config.yaml
n_head: 6
head_dim: 32
norm_eps: 1e-05
qk_norm: true
attn_scale: 0.193
extras: ["capped logits"]
init_std_qkv: 0.0456
init_std_up: 0.0456
decay_shape: "pow"
seq_len: 256
doc_mask: true
steps: 3223
MLP neurons of a small language model. Each row is named by its layer, matrix (gate and up: input weights; down: output weights) and neuron, and shows model dimensions 0-191. Each number is 500 + 50 x the weight over its row's rms, rounded and kept within 0 to 999. Numbers have three digits each. A neuron's up and down rows have the sign that makes its largest values positive.
After each neuron's rows, "fires before" lists the tokens most often just after its 100 highest values on Wikipedia text that the model never trained on. A number after a token or word is its count.

L6.gate356:464535459529552522422534585443482491481492462469465479554502582525406520445473482455452552550534559503460510501508406456479452561532513443454523470518540575413536455527490530530521529489456430478489548525553534532527434465437435535505402560494485468523498592581425525392497408570494392437512536449447482519466477528409478516559467499590546536557436525552498447411547503433499431481554435494452473480496497509489515422430486530446428480460617504529463486458647526509526534520538487519593522473450437541490526494550628498623593565526505569529387488519553535538469518551530413566
L6.up356:484551523492533514491594453520497538553481502437486508456546523550568508407386538563453385462530564471501459576485475492502510433530454458483426471404522485570479532387522467505483543514501458410547513527454491497519513592558513453573477462523533439551597537478489535579440537544516464443565589407426496456466570652454470531475521504481528491527403547496520543460494432464506465477482465444597516524473547433486553479521464569421473446475551579435452443465443483462506580518424531473464497460467570551624491619496533566431423513534534462459468555493401494511482594547520467467
L6.down356:508557422556532489563454542536608513473504466563517519523485424572602476529578567506556481492511545451545515503543400534584538509505535485477436543464492410596569492509491465431491519461495511504551506431487523558556492600535482505503453496453507534560441518524489479490560526473612527544385514570466493516558411489564593482452500496475481496453488460553496475570469519463498486525444586528553506472517585521470479559442441471515508530559502499429514483458432539478506497519496519479548554461474541411413441473490364584446494521590464447299467454454375430436447468506600501500
fires before: "3" 22, "1" 15, "4" 15, "0" 14, "5" 13, "2" 6

L7.gate355:473514597532531523466549463450504435483379468381495505532442534644579417490479547452497523557594422504471436506518540548556501454487517466411519478404511590515454529443487502472415536523516500437551539480434569533537433515473524484562438510533458539555557518572563519497551547535509410421543522457543561432426586508568477508434520456541551597496468558513480495534487450460552525585464506527561570546503568503452548425545440571431405480488558431482547487501617495446483483515515494438494577463477548516464487374520476522597455483431491448491520533487540504510536400488477469562
L7.up355:543522538540489488502441492466540578423549544409557442489438454545426470530529524481442499492513473462524489420496512403475487438521559523415518459543545498489462540426480548452544404544550452513560482436477404475424522500560517575470472384580476454592483505485534457513560518484509546487533416462535458491403574507495491565567519555492590480434531495483519571470473552578554507474447579590477488433524508492419561472491448461528554534493470452582585394504444496497397463485482406514558446499543538561616453591480504473444529475485429471521466538527525432411498570522399585415
L7.down355:561453535445471557548475552515438408488488455522455511559349485537512374497618476513491578512520433543478498502487383470521545523483544523489572542450522539517466529524459461448495519533575470429563508502491502530582504510497443475398411501409592482454525439529606498430498523480561517483551528544489495556607458468543495499517375503601502488511478518571504514492524593539521470420597445536597530644479586476510465452426516497467483478437587565570488453483553419494522528455464512473517506496471512440432453453444396490556448500532511468489591484492447440485516428477497530508
fires before: "6" 15, "3" 11, "7" 9, "0" 9, "8" 9

L9.gate277:594553519440557514501535501496553508560585541531561552457493419482482450485474460556588528519553448541546462457502489589526463583435506543470536554375517586513467580527465461516508425544461500473463499458450550416446482367481494449526473480486563562511398427434547402502482468431541487519499455499523532501431471457497551426568515466431554493491560470543441460502521546540454460436556433453578465431446540459498486493497465434575473557542415490484512461491637487417562548504491567528502479390551578492536548427461533570518525560453543512540422527488432512481386510535444558584
L9.up277:534480455519522367498440487427550535516437500521478460349491512436434418448562546441473432575488467495547443573539462517499461531492471467542473475580448407517568504504440584565490456520559534517483528556482575468474563486562546482521418393571512491527511519452460544533524456436563596394455526487479425613507581523403495465563503490452584488486474439502498539541427455515445498483418524481381542546472526432465532500621508473533454528513483496435495507508523447371541530548532466385512469510517540483509431500463490461571497496469510513513424457435497469525481561578606492488
L9.down277:445511608442567567532485500510388525537482442478556465491505463435553427477511497526414558392397472439513548489498532465551482439541528534460525536550455565490578460407489451415458544497517493493495526496591456598447496616560560519572547378470523469515506500546472499519453474532479463429517540511518550463561533497527565558517491497480455535445557605512462549420588547465523574558564437452546516476545462529528524499407420487429459557509410506455436489480399585536493462486507425612549527519554428501522553528538581500488373519512553419486488441497525479570473465465481490536
fires before: " |" 21, "\n" 20, " for" 9, "ist" 5

L9.gate17:468562476489382509545591530421523459472488455423551471421516571509544469544542587470459534543504480473505482483444451481530460452472527398475534479463535543438479538440467624474537522480467533541503444444535553471459550564513501461429489579591468538508501366550480517432512546501442521584533528415414513505563460442443498599504474510468493576544475460535408499507385496427457515549505501483555469449452480541482593433434501551368479529455583520451507504501419569575596546493510433506498490396510435598491439522600478511507550487512469488463503532549598459426521444491556503513
L9.up17:475430460426415495541456542475519486495482539550551539412468460466517543437481565405576449444460471534434522560427481475552532501478464498609517531458519561513417424453427593466549478479422584535449450409434525582481508450566508449582531574547544566448482510526505488485445527580430571469501418433488384571598465465398463502469502572504450517477550481533559553528478574464441527543424396504591491433521442584557476493604481480486470494484555467480467422530518519534552523461484523495475605505464498570461500524443538483490412472551475550435467427498498513541416509551530534535
L9.down17:500572519593559481510365559555461532563484473509596501540584469509462459411407463482542465499463531535476508569521463531560429470487544505448458494484471447514480467498555448519522525402542407473507510524456518557430485430494424443439513545416529423381534542492519555512483498568502565427478508484546595487470540535556394458532456538506492577500527498457579537458472498609546530536538559466462441520492558485607534642519551464527448469524431543591453533586517428523459486530412505543520426434427550476481512526416478588435460453499473460483534537512371481549494511494519563500
fires before: "s" 15, "in" 13, "er" 12, "ot" 11, "ers" 4, "s," 4

L11.gate477:596433481518566535490469488442571501501520499459532468527572468451474407471484535487559544403501449442465565465502454560509488450490562480449512462622562528498482575518407601402479540506541510504475491519404517491511466588486547511490544434520463645487446432522524532469479420518575483498469565499585495542527537467527551517467460496456537468473403460429537529489523528454487487496567459351467534489550449448524565575528500587536554530565556537388498489510550496377490488484480438433571426396488429490495474466449419543431446523469513507529611471529457485438466459498561596470
L11.up477:606528434468505478509461373431510494498578461530446475491442465470458527555591461521474560532657559601489569556545449573396493590441575476512438530534459587506520505515419409585564469517472506549485450612449566413449442587511505495566551465536527546573485411606457478428583459445543580534528471517545515519537469490508535490591523443541473469516534576443459546491467412463476499449547555484531535476471448493477444480394530503494530529532415463486566498461474553460500498443469557521504512529529531505527466556528490427490471471517454531462502542548467582560468455410469470518
L11.down477:574551443486528563474451452471547543521537522443553552449532518400546473490514521479487418452428496452405511595639518462524506543600542530423566431384446463537465581503493505475462528536508468539486436508513355514552432518537454488576561517515491434473459486562527537489465519558607545500508524410490555535427586463529469541471515465471554536465404465491451498482563490460540577492511564520480456470551471520518440517510481532474544458544432461540500473566585499530496434422415493497520611547501520506516569555417475571523419611542468555449494451641509565492543549500505534542
fires before: "p" 39, "ium" 7, "7" 7, "9" 4, "ud" 4

L7.gate402:496406528501548504516504452433506575380513568437495589490509520513597467468459528403466475552482424470459521563377506495473471442530512518488499550498485517505485554446452551503385551572546439486406579463457469503524524504529476473483470491567518554546535422489471547576472537488475544509472434457520521432497511532491465521596462531545504514446489556438492465468495489481555472488536508418466462424523551501510483663550447532400496425476484505469486473490538500523504406373513443420488434437582484503511534480534417502559480633459399475488493633553441438451541554551539483390
L7.up402:474467525524461534472595568597511450543477502450527514561515445541512528409484465438497424401488442461501464489483505466592510588442572532524493512583512462536441564513487502545521460543502441428515456560551558499482559419446566507550487507462538544510491503536482494455544466392443489584382398461546502484527406544507558595444599458448468505482494515470379564570398450419421575515455480442520518577424476513442498524517565464559516594549536425451573538514482529473496474555514388473463460459466508523446458481507535480484465484450402515547553409519517489462586603475494491558
L7.down402:498532493566455496428569482506519528498506554546530481509495459547624436551450538494502576467573414416523522499484522520558470450425524568497497527486518463504420545377643518461538509479538411483403425517511478497568416466537513464491523611532527486479547474538425487582480423456487540537517415501565535385477571599525526567554543493533452523518519510492444434532513500486431493420392489500507612494531564565492511545489479427504504475538535573476436560432557378513502506524504526458459447511570437434511617523482493523514483533518493499474538646563466537491573539512510506404
fires before: "|" 89, "\n" 6

L7.gate178:587502472495547628445502492425493497453555520480519542446476537571548399597547481539586590534404556565408531522549418552446512520479477577564530521479553547361499546507526467462510484523440468557493540526486462543525448550549450510462423556441470563506499489500438618512441523470475501495555556428542535430481580408497373490543442514479582489463590488544453470480439458561457423496464482426457487478533527596503517585511458473442442494530481473491491517455504517527523411546521483455465601446551567548595461503479407502535535527442455510562472464527449541536465481488569539416
L7.up178:506499509406424519405425553499469616450551516474543532532516600598559513524485458525423512534501505507431454539516356496393528504504500525384567473421451536489601540424443451488497477619444480420438613562508548529499508444485530620447488494502482512466562501497397500444461461550501518492593412455463508458524548511483566585512528445519567484531457479484539451534481467558527523523481477443557523498505472527468486522476550466517541485522453535524521498387469477513512496491474456530465523373527490551473563545535513459446490548584513552587489443449561423492575427602581491474
L7.down178:533471520457565449473584499434538485486478562502435475483480463521493514542477488502585445552512636494476519438533792553427558505589501510527516460545550507490505479415506551596422473458506507449501388457562515467475544518603398492487511594490506450571420501555544469601472406535566545474534499465507515606527494475439560486503436483502470522496490519500426503534437521488468570481536502567574555542518467503483549495512479437477458527518488410499530449556546496497451461576486518517520467624535496517476472519501528411452524448485512461535530499474490506486420505454411496535
fires before: " |" 80, "%" 7

L10.gate388:462457552484466561480562471551590532488434473442459439406475435557487532442527438470480544575611553528475579482451373443385474522601506522565512386375452490490483567497442463582422539517440527534457545525480514530560522479507434423476527438513606573562450488538504486501540498454567502549435465465482533536519529489431506504480417508541507491473526478498602478526565443555489496495548506560514458536508576539438533467531494542485449525509466401508456418433599523460502517445443378509571525452561531491533559525467554519420596482560516518528503421532476467547441544450563567520
L10.up388:482441556489434382570528539508430549436572513443488528476604483470534541501452476406467414428467470494476523444494522532483522523544517360534527599438421555491535576433426393569442491517411482519507539589533490563482553595513548572487531498505560565502489496523559455506550459574512432555472601560512474502461525464507541594488467560501542450495495529544452557457516531459512467467516413608531489454414496489452485408536500560499580390546475494481424574502566441419508527542522430524423530452512486412488600463537492525508518462569476501541445472508465460438410541480535494495
L10.down388:442471519480492506386580506476513526453475479582469508457446409464413534553510470553517471435494445547482566524527532484492434444493513467586549473514470436551441484578511420505547413439546505490559492462465555467539506436420439517596512558416438496530449507549549573550420501423577453499433461463419516438458464523555530474507419502531510459540502473432509479476478481507567442439569517509516470430506450462523535543492541620479449405420433548518485459456422411500503517424446558563492375538507406438635559556450503427490473484502510606565476454574497508536508512575435520489
fires before: "\n" 15, "ative" 10, "or" 8, "at" 7, "ate" 7, "ator" 5

L7.gate222:481554498462487496517511498488420554394507583518465520471491487510449527458508488497464506531493524406425489549486419375510470452606570396527548455526516565507480488442444453483491475518460438513510586478595446561580529485549498523519428562478492499529566423406440535540425482539543611495479517514497495520468527514514390481478439524433562561426507495586437522462522561459465518541572526534311554447564536456545571509403520529507508504519480479490519520506582481524530395536523508500597454401513503490554421435503448494479478634504489460531533505594452422539474446515553444531
L7.up222:501501476520485597502517431539534405492516537477571513557562487558526424577466554450469630541557531476484502487509557479526504441509353510452580571534505511475429485545520422419513469547545462511511470460574469522452515489452535421504486490558489357515536554496555478493461380490593482616561483533454411517602437475537502439529445577569469511565464528493479572546451569506457484456545485559524497503571497506537515438444491470530534509483562544491519561536513539510640398510548540495519460514497519571453534546531541481468551533445504481532524457509565388590531512402467476617
L7.down222:478430477618531463489494567463427544551539435476412541590552486465523565449539509575416411380379503499436501509467446423468494455513446549594453492504510565460477461448585549516507529509513435463374522496480491438469507474536502484510406473457575556540485439470546531453509528457509599460470532546511465488508467480508532422451536508533514510373428386566485532516526530546500527528481375481531501536535557542544543563532450458577491519507612501396467464531516509515426533512531515517459552518511425495488525466485519569531497464510438454554501568441555484413398420505551389492
fires before: "\n" 23, " The" 19, " It" 6, " A" 5

L6.gate11:450581348478631573428597596494561564563572403444549567476513549465492486500494529479531503523513423534482587497469534495474465541484562397547428500438492549520497533502525503509459418532525451529493477463490510441479507433411499527538481554607493539549597445537486472472525525414472426523464518401503557479508424468523447439537398541478543556468537516569438461523518406490508565572509479445542509499389614538498523507593506447494487464523465409531519551487482509389492511467496513406505485458441478523516509459512487577517476496493483496527466439582481537416550602467463574539
L6.up11:487423567513579411491404480483493534469418484541485488549548473472405460500505512483461468560521505562565547595570421445483537558474473397532391538503408483467515517548427501502492496567454477474528524561540513455541491495491567375513396457520552588552412518481464528574596440506517582528424510568531491514511498466475456481499567441437534509400487447409641456430529519493496499562578464485505528531545471503516587530457577609560512514563501502509464501578546468425555445522469566566482558490556535475453457534485415466537448475584575494513521521589521545540459540509562546500
L6.down11:476357492462472473530400511575505509583399431502440491560516535479501505512524463462465591523562444460419506400421537541538483499539505518447528541532531505496468590428497469480555556499466521582437531529629465476489505500506506509511524534354476465444496488496484535472497463409557501517459646451420503571587489531415477484535522506431529493459534529476403470467596530491486553557587494566543500455480498408417492591490522471505583456527428451487481500528496528464433523506540489521518579494424461578427462514498490594582494499566492481577526477575496449534508592609559493515
fires before: "|" 82, "\n" 8, "|---|---|---|---" 7

L11.gate367:450443494487576339512530505444560508400534456484494511320546434502488503569435430436457586568480530414501598510435502502598461518584494465514474527544563519513471536469499456477550458466463520571514518481520544544535513570402519538498470493473508579507547537430507476541556510511558518481468475512503494456584484531487514423500447475450515484503441622525503449542560507482483517519529438401545479538413520418439507554550472475504441471429572422591508358529486399454517566543547479545483520501463558505552459488454503553496543476572420472445498431487469496414485598436533521465
L11.up367:512486472508533523523568486475440515618559487467505537534451439451443423439570544465523550547488427402419434520533481464542531366525529558515498515507557469498475493433444433469540494445433383531406505410520473504396514480446468478361451566568409499473546520487559426416401512490545523462515485450548415513529457576524501483453484533546442537483535514514498554497525561478429560589512497505596513470517580487518400397498515619561544549474587526568476500569465535461428493506466451506426497443464454516467501479512496505531543473547423537476484499371482539569549506523452504526
L11.down367:437510457528461496461468519459489444457514527537566428399524551482519465510375512518527468452525516494437487507481447455506558532427470445538593571563483415604520455484512466464513539460538527532509592465480517571444510507480505516481468594449472533523482445524556407517522547529532499485530496546458567543543553514399509543555453499565487574556560452534498495450462441491458537423479548524438607502518518434483463545494477406537386433529411474508568469483451543533411541543460531569574525465513497524473520462381584479503451499522446477525565514449478460417519521320370588590
fires before: "s" 30, "ed" 8, "ice" 7, "s," 6, " the" 4

L7.gate67:474481383426577467375543466559567426486519577549463556569527535484468541489483493461495485441469560460433608613497478536481572558498502434498550454460493457522514554399561553582376541536443491423458554483537471506550438415420486527503438428502551533533479573506436573547482422527443552438505439467517531489490524605591420495475496500436537520453479539519547550560457522502497520544499550484542541538456512518469540484466525449429479533487519511545588416451529510496508463494571506507546463402502487531505483441442438423457556429517431517571592527543546574425468552581511592488
L7.up67:513453562449532468430579475485486493589389514500491520429479561431510442466500515450393441478504479556397448486511549469540482493431457502504506573545508591601479569526540506498523454479646490421477502491545501511472497558392521561442342481483475500566548499519425550435452464533464535545458454531493507541533406503492437546482471515560445477480509482519437506525478469484439501572581567562555563501531505500591494520562470511482425593455607554538422502607517505429577486451540430526500536485512455570497567511505470462527472477426490540467467502433452483512570382496423480399
L7.down67:491425522547524408566531423521577441429515511476548518476585507503532493462491606575456505513468463417479471570456480519529424467453490469459462532463566499510378529443485423483542411465493543508510491414533525447425464570579498557464425525484459446528534505534483485467498496438508536543618423565505563515459409491531524490498428501436425455554470429437518509499543549440483477479456491536541634443519460587456447384549534513443506459487500599555539429437499514517586466486506486372482501491437481506467475533502489502468540461433432515429490438546364496456620441518568476528
fires before: "|" 45, "ale" 14, "all" 7, "og" 7

L7.gate235:512423423469519507591479504439519474530509511465507570493567398529531490562546492484566536482474505504442423536425485457443503470445570466518520451433511577429518539478471510522423420594486433444504463461543496528482452436426556516565445530452483581570508555548434538412454447461514535548417515434452469422523409513437499495611421492579497542509490614452469476499518536503447575568450500464573508570438542528461506447549509483488468508450385500491504560451555539492446485397488495411479432485545527460476420507531450508465588427440385533500472460600385546510536536591499499510
L7.up235:529548457490417477560550533494527496557512446487486477495487515507471465520496494477453417423518489530482497448477447439413554378518462429528453559462485583451487560567567406427444440480490538538506441498514492450431485540488590489419548500459526503523498580468563432413525487544589600553529491604510537569553453462537376474491542480513484484493450499508441479586496415452429551405449587531573505506586500419467584502485435556503524544446563474526460562619564492497524449516507483571447461451488508477547517469488565404598417402450444480565514517477592474453528439520471494547
L7.down235:491510496503495472535543528454608476545498448476603427401501364511402529478492524523444470449521495460580483484514514459469562407423448503476527491536522458541453517494491476418422514473429512630423555497496466419415484509448445466540476521413511474506551460477478521614496436522516482521430436591520611527513460442496480535533481493595499504550456436583558508480594475416493418505441533464448544537494471383557473602520407579438495419515473494512480500506586460508539414448426474548442475541531459458535500477470508546482456508507404479565391528522390525493498494508496534512
fires before: "|" 81, "\n" 5

L3.gate339:530546512553478487523528501499452485503645440476470496518527572505443510500497473508478498580506592541570519553527579479446577526507538442422480563506552515386603597415546522454510585539522484610476575496461524457428532578554452548466462470530461480561568554584435559413565499427526513508456494466558600510403592496502560415549412498499499472461478622540552453521417492534448557518526429415491439479531568623563512524501485509474469533529469538552562561462473508515454462463546448460470557515481562519490473446467529545489553557587518495537551536420535469484427438554520510522
L3.up339:469429470360507532501549557492523474597516474539591402409471597471510438439486504508454466569437389510491401496530517573513538511524523463456609471478564513479485557495521571543500561474510531440532545451557472475497508542569504420451546490409487562430496469492613541458455476529451524411463440502573500565536457518478547468539489524449484437537480451422531475420418497576369525548465515471561479428500546460467485479525535416475558576495465517463477456498550561448529562509444450505520503437495485479594439490489546626496479527525517551444479469523636561535521383470493507485
L3.down339:469524583412549461435492467514529522486507510472510472451637493493495515473461506583523506426504450418508615453474550479469481555459477590586523459593466528635461479499520512548477414503490480481425484388536487520482533520571435466502532427499640563546434508477555470579554512530519477519495513489545416477533620520578479380464490399542437444433441445510480511519494446483486463491461474478573510489462468395549456513553519547537492619458482470585557594468548465522434607474524547575503476518515526441441604466485482508454516541519474501543555437465445537454557488515537511458
fires before: "\n" 38, " |" 24, "}" 4

L11.gate189:474573600463605600491461555463610536505590457593408534427525496482544475490456467517431411422464512428503569547533498559418525470511511497463506450515471523494545507610477518537475479523538473456478549563523534567441476519497416459495473478433480462526527372480489595418520511496468564569520497436514543457499522556506584412536482530566457601432531579486476448520502476494498499524494517517462566435485513490458519522444477590520549564548496519580483530533478491500487530530525488502617489551607559432450361476498584547499448468382480463527524515477471631480453490440431540472
L11.up189:501530520471512575515608365515532453534584531535448512481500456517579520561544528465501448504436548436536506532430515482458580483516484482501503462544500490526514513494470551552522524502486447502497513489499451487492448515555485506582539460450528553514496475515461511427349498454549466452520440431542586532510485557448539471550387585556516442454466496428425489500439516584515385525539413444586659515392491424596507465495521547418471620580530526443408494559543528520495529491517458504486455444474599499453525506535474497569399465454462530462555456476490475449441544448558393458
L11.down189:554488581472443432605645414507455469440526486497527516513508488527379491538543519479472536526515529533457389402513555454472497510445491523581473497504565508429560469422488489500539470426554458511468472516449490544392518535534400577440445603552506539476547460516497524502550540479504491494575467556460484486535506423438478522456506541535483551489491489530377515507495496557523449467546616534487471477507542440516481567448441401518538532480401588531468449416453533484565486553478439493434391497437467604524542547456593549537509519580548555565526500523587509457451459595537514424
fires before: " |" 22, "l" 18, " /" 14, "th" 11, "\n" 8, "on" 5

L7.gate182:528402470387489586510560553521532501561547555497484561539507512520491476481516462514509467392486498615531543570354485498450508522496585562512534493418461510468526641480470522539436514542471463469432501520517541532604601556398548469504437450505525503515505520456417578507403448441502450495480513466511520500486502561503404592460440528510591513470520477521446495582440516524543566546486458415502525470496551582455510508558518575427463558511497497567549473488508540513532376354480532425490538471425523538530547503615474402494464537494422500470550476521481472512444546575513491473
L7.up182:461444501534554481455462447521503601497371488472511402545485464501522501484494433489430464436505455467543470506490476393595440505436512473551558424527439580535438420534467467516543503534497483459417514460433552537508515544532601517468547495482575578532470522424493478456533475501537550451412442538585481510482410408524469542559491460524489516440496515505480514479466502292440490460544567529514524527445524522532530514451528495536539506622531428490465546547562539439453480462518480529445415448536431436396445537552602456529475420421475507501475518624529533509549508512451407533
L7.down182:562463441589432563449531427564617552500453568575532512445557491498534440511500478442503534456480423454589461510492452469548375511460517475499493683500548479494443477516649454450579577537521436528426440453620505403509454480527527483470441466509460435525512501538420439492422440450489406466432491492553562482491580564542487413471522499455434497516572422437566441533569504490530497408470464541525482504514537482431485494557501455472570497512547507486468604457486485511511506536554496500499399474455506546550525494450543509504431522491484539413511515507475510530583439443565525504
fires before: "|" 88, "\n" 5, "N" 4

L5.gate175:564483549509544445623434530477544558457468481539523545586540523540434504500585458555505524554522469546425574562514438456536513461479489489529540447466458539485578526398490491477548380529550468535494497576571408476547447487527514482498491475481454504500509475406651491497569505462422531489457417449553462464527550499415448418513537541499474555507441455574450470601462493481501386531477476482503476498539526411486521550584587533464547469490474584547616497500484552577585542515485526545562548473464563442570529370527575473495516543452449516583552519513496468513530481450571384494
L5.up175:442504497512533450503528413462562457555540472453517512495500578516471495530536425451540430473487511393482640493534498521502510480402512427529459530421472565566495470427567479510602480588541417478417500505553506420478514522461538454491444530544582505551562512514463506533542549497499508524559507462448414545491463558509525475533307529538442471527463528500445487566450551491510439521384506485582457517429483387471457550600579507582471488501513573536537431537521553560525496509479536600469499442500472459539502484554504588498527433431529478551499425541509539352440430529488443483
L5.down175:535446515552487483543476448486485524535537431572533581583531490513459573430458540517506471486506487533483520431412535405339508460499546460518531484583591492454464464538435508465547607534554472555593572525434506515477544510511505469452541593470549469437524502477485522460442504536543496490486609508529515552514442530584499447448547490499466524484478463454509536512560514476504398499531529526414580478470574448496475443370463501419465571553524452522442565478531612529512637480533478465581537525587473518536534538505552436568585526366480456479482526485447571557460474548461547396
fires before: "\n" 87

L7.gate191:475548565517564579425567452532493528492645406482441471452502507463567484411476478472495601536533541496427466425431454439474515556468611462446457491463508478464490590482526540535527642486522508509452585399436478543549506418530478560568561529489514471492426525546474519508434496507575478547544462468482557495407545527454559547543479431439391551529565479532441418521596462537534548545492462432496591566452483525473465534447558528478435575527460524547514515616444549521444496428553454502507446428505501484510470426473505464501517536515484478441487489410413520432513468577561448499
L7.up191:490497453464444515352462533499499561451453458541523466395522488490494485501504498516527433562432520524491482547494428448492514572454540363397453502502560521499497491508581509479533471465609557515489463457420552562480532486445435497535511368476589534463505381514476431565649585555504572545479447521452658531581508537558486461564535571461485548501503478537467449498569549591491470484501507497510473454571497537470512520493586487518505456442494533514472557609501553588524552504510525510464592490619503471485442555578498570488448485507540475512447550526500608517521465453494488473
L7.down191:425532555406476507486498479463506587525492511537501566507465479409491509502481498464446506435430573539460511525497419533465519558403513525556468497524506528531509498573524497458487529432427513577430485447388518375551547507493503447479475584497529497417422505484646482509584521609511572592506563522498492515497521454482507481486557517484486530470579452515465512483487540563518449506620639541463598558471551427526536453511507469508670521457478536508512583470468407537453558457483613489549499476532495480412571465537434463567534419447507461500541542436586479492537484476556460542
fires before: " |" 49, "″" 20, ":" 8, "\n" 6, ";" 5

L7.gate12:451527471486492543518472517564435498489440575535505466497482489353472533522569568430501413598556448487448586502505477328591516417554568421432516428581493539547421525459508470532498531536432521487508560517553466503494551550575520462468540502430412473428584539456489544500498519477512577570538471509497565514491535572499543444497565511455526472518423517621529434525525536448497461601442483486506495614458598551465567516470521469501458484493488487497525556494487539571584513595514558591508468403487486430459438509557491405484506647484535502482473541534522487546534471491479495493
L7.up12:573569457523465565557526635526479507487554513422447499463526421521504540561602485408546567486553497544507530613465453533556485451467569495512497472439480553506476516349415505493505586541439472548435489498497489492434515493436426585517547509440566585521530501505460574502481526546494480539491526431479459476512451494481598523486492486413556524356480527533473501481418496496436524468431466436488509465406475561451468556535546533571396558460391498425495520562552495454467538482555489454453566472523556449459479482510443439485520515472454573557338548565480566470482482495435481501
L7.down12:466539460507495427485524483491496466471504524546485519554461426482391477495499578486471576558413455504512635408584591451450465526529442516539481424571466521552449480488488455615614420443494466450484518512573502522476474526520538519506547497467539509477527487512633611538457551415508463562595465581469482534515444457489501441512578557540428508545439487523522547427503518533513385566408423453494501563472541500555480506449489479438454505440428439531521555514536514469587434546431564522410434442571489504548464499538516540475544507537443402511554477479537541490413544524511586410
fires before: "-" 51, "\n" 6, "ities" 5

L10.gate276:611473546495496453517509490552426448439431443384397479500467440536478457474556474487483607562561471517502496525525523529482523472464565594490492477476641591405506537444456534486492589556421498488408474491528550470518534517414541539506443550537507462566523516464486524512484540474510485589461469365445472475478455555437544575497460490563519584511482501536476515536458585492477515535491524540520469515576431369387520444505516443536488461549486597576463537528544595425466517430469498532542516491598519494569495382510472493494508558496496388496472467519578502502560436561580509454
L10.up276:581542462474552548630522602404450472594535470535461417504474348497455577531552565501536553491526528585521540531517526520426479490550491445576456419520534439520504512514503545662427559503495563463580490506582511506496462539378568514504536575424372458562468494465422511508456532432509458458511586457525471474526523458467512517565489506523456481453565496482436502447469471499527581506526471535587506554409480511482540467468437509458545489512539539560597571449424515449568530502450501578542497465530417583490494492454507439497470597523488467450473462498484411523498527473486437478
L10.down276:546491563569577541536552528451416507484424487487473558572570460586562474533448493492443535562549451495479568513527591561550437555500566574458553495438441508487415641479464490554536538595522516481611606544491515427538481517537471523563518509561469530528507569526497469523537471452583608415525498525517515489460454493556616493621453512537499510506449463527498404568536495425458580426492473507446545507527474539485422497462534458552487516568443516462387397476429514452448479434415542506520508469447489471500449539422480589495499490477485549572531484564606507549519505534428506497
fires before: "7" 14, "8" 12, "4" 12, "6" 11, "5" 10, "9" 9

L10.gate348:516523573534545551489522555541576463506504419476540411467425582509481440512461594447484554532528547506505513563542436422523551554417526599549437501452472550519516508543485516435477581514551427480508495536517481483529504433556457356584476482587596440540499580488508613575481583585554483512431481495530564464530512538475449455516452528440498579477543514532534493418476448404453463498492417459480487480502553481497420503485460604486454462496478576497511385547472420551494517484433506451553473481577400499496455487334532540489554503427468528447519496535497551483491518522560605505
L10.up348:602557489629487426467392516469553543459570544495487632567541512522490529433549453599502421576528481425525508454524501522585569504512519452470540495432622523476390487467471532535483480518397490499496512609438574516525500575475565504581551540471438440492520527485419529502522508460473485576444495450467433447558449509499530520552385532565460570439504495513426462463454547552546457483513547493546500526483606498535526485446563536555487539578480522405437481525458576543407533513509487525515556540453523523536543456571563579505589489473465498486468465609444501486444569467498484557
L10.down348:501478503465561662537560491473531531436536543465477440422455476432485516514542592439532554455523506510357469491481531470448585435464452496549622544585547588544488506501447495489580490535534584421508536543546493507507478475484537468532449454456519476492563612542486517514528481506583520490527622581535471612470488564505437504475479547551484594478533493431577569482558467527543540483502457534574400525469476405579491513490524483559491533466611507518504493471478555527411553496446547441428506494487423453494506546473612459477606485406503529505463496412484465477471455439572493478
fires before: "\n" 24, "iz" 12, "s" 8, "ed" 7, "ity" 6

L6.gate382:464458489437456548390586566593530532441537451463454487548503459531500446454486482471478532500437550415491530524442450510544456508502512497491536506483508564481465507572600608462565491422577503489525552539477447551492482522457480470459473494468431439458525508425622472470510530456464446406464630453458584484412470456537563526465479525390534592584539402537405496565606478541494531611483481542443551453511498405437489504462524554429488447539491511499527451517591485494554420530456516459502586511491446477474454454525505522531491587538427430500459586412507494452550503449553461576
L6.up382:548445485519517539443547514497619519522499513479548579407550498523463566501525532379572475527502489496489637458495472625515499523460365464496630380488507485629498452461521541476573523459486541498513463557449481474458595431578497567482519503521553556526581483508453499538509486495543527520549432486465546537505420562494425484471414496437600590538421490535504478581548463502493390489436567441545517527477410512606438510484480490501438556468477589508518446567516539598482490509544483478531470484483567503518511502464487509434516506535598481549610446486485543571491526535482484471
L6.down382:569484546559495581518436480493431447596468478512554529527493550407474482528560466462508501504494407519450505488554427501578505482435448518477487473461507471443524441526480471470527513545527504521470488442514541588505557443486483454431452554395463421517516476473560396513442496460491468542400512460569583544494546479462485448541540422469457601542554500584434507502522380446452564522442545587415449450544506481388470487431489476438508438524530539433591588465511637532454513456446455490483531492520528512410450480415543523592506513484479550587423534508526458387457585519425560515
fires before: ":" 26, " |" 20, "\n" 9, " (" 6, "–2" 5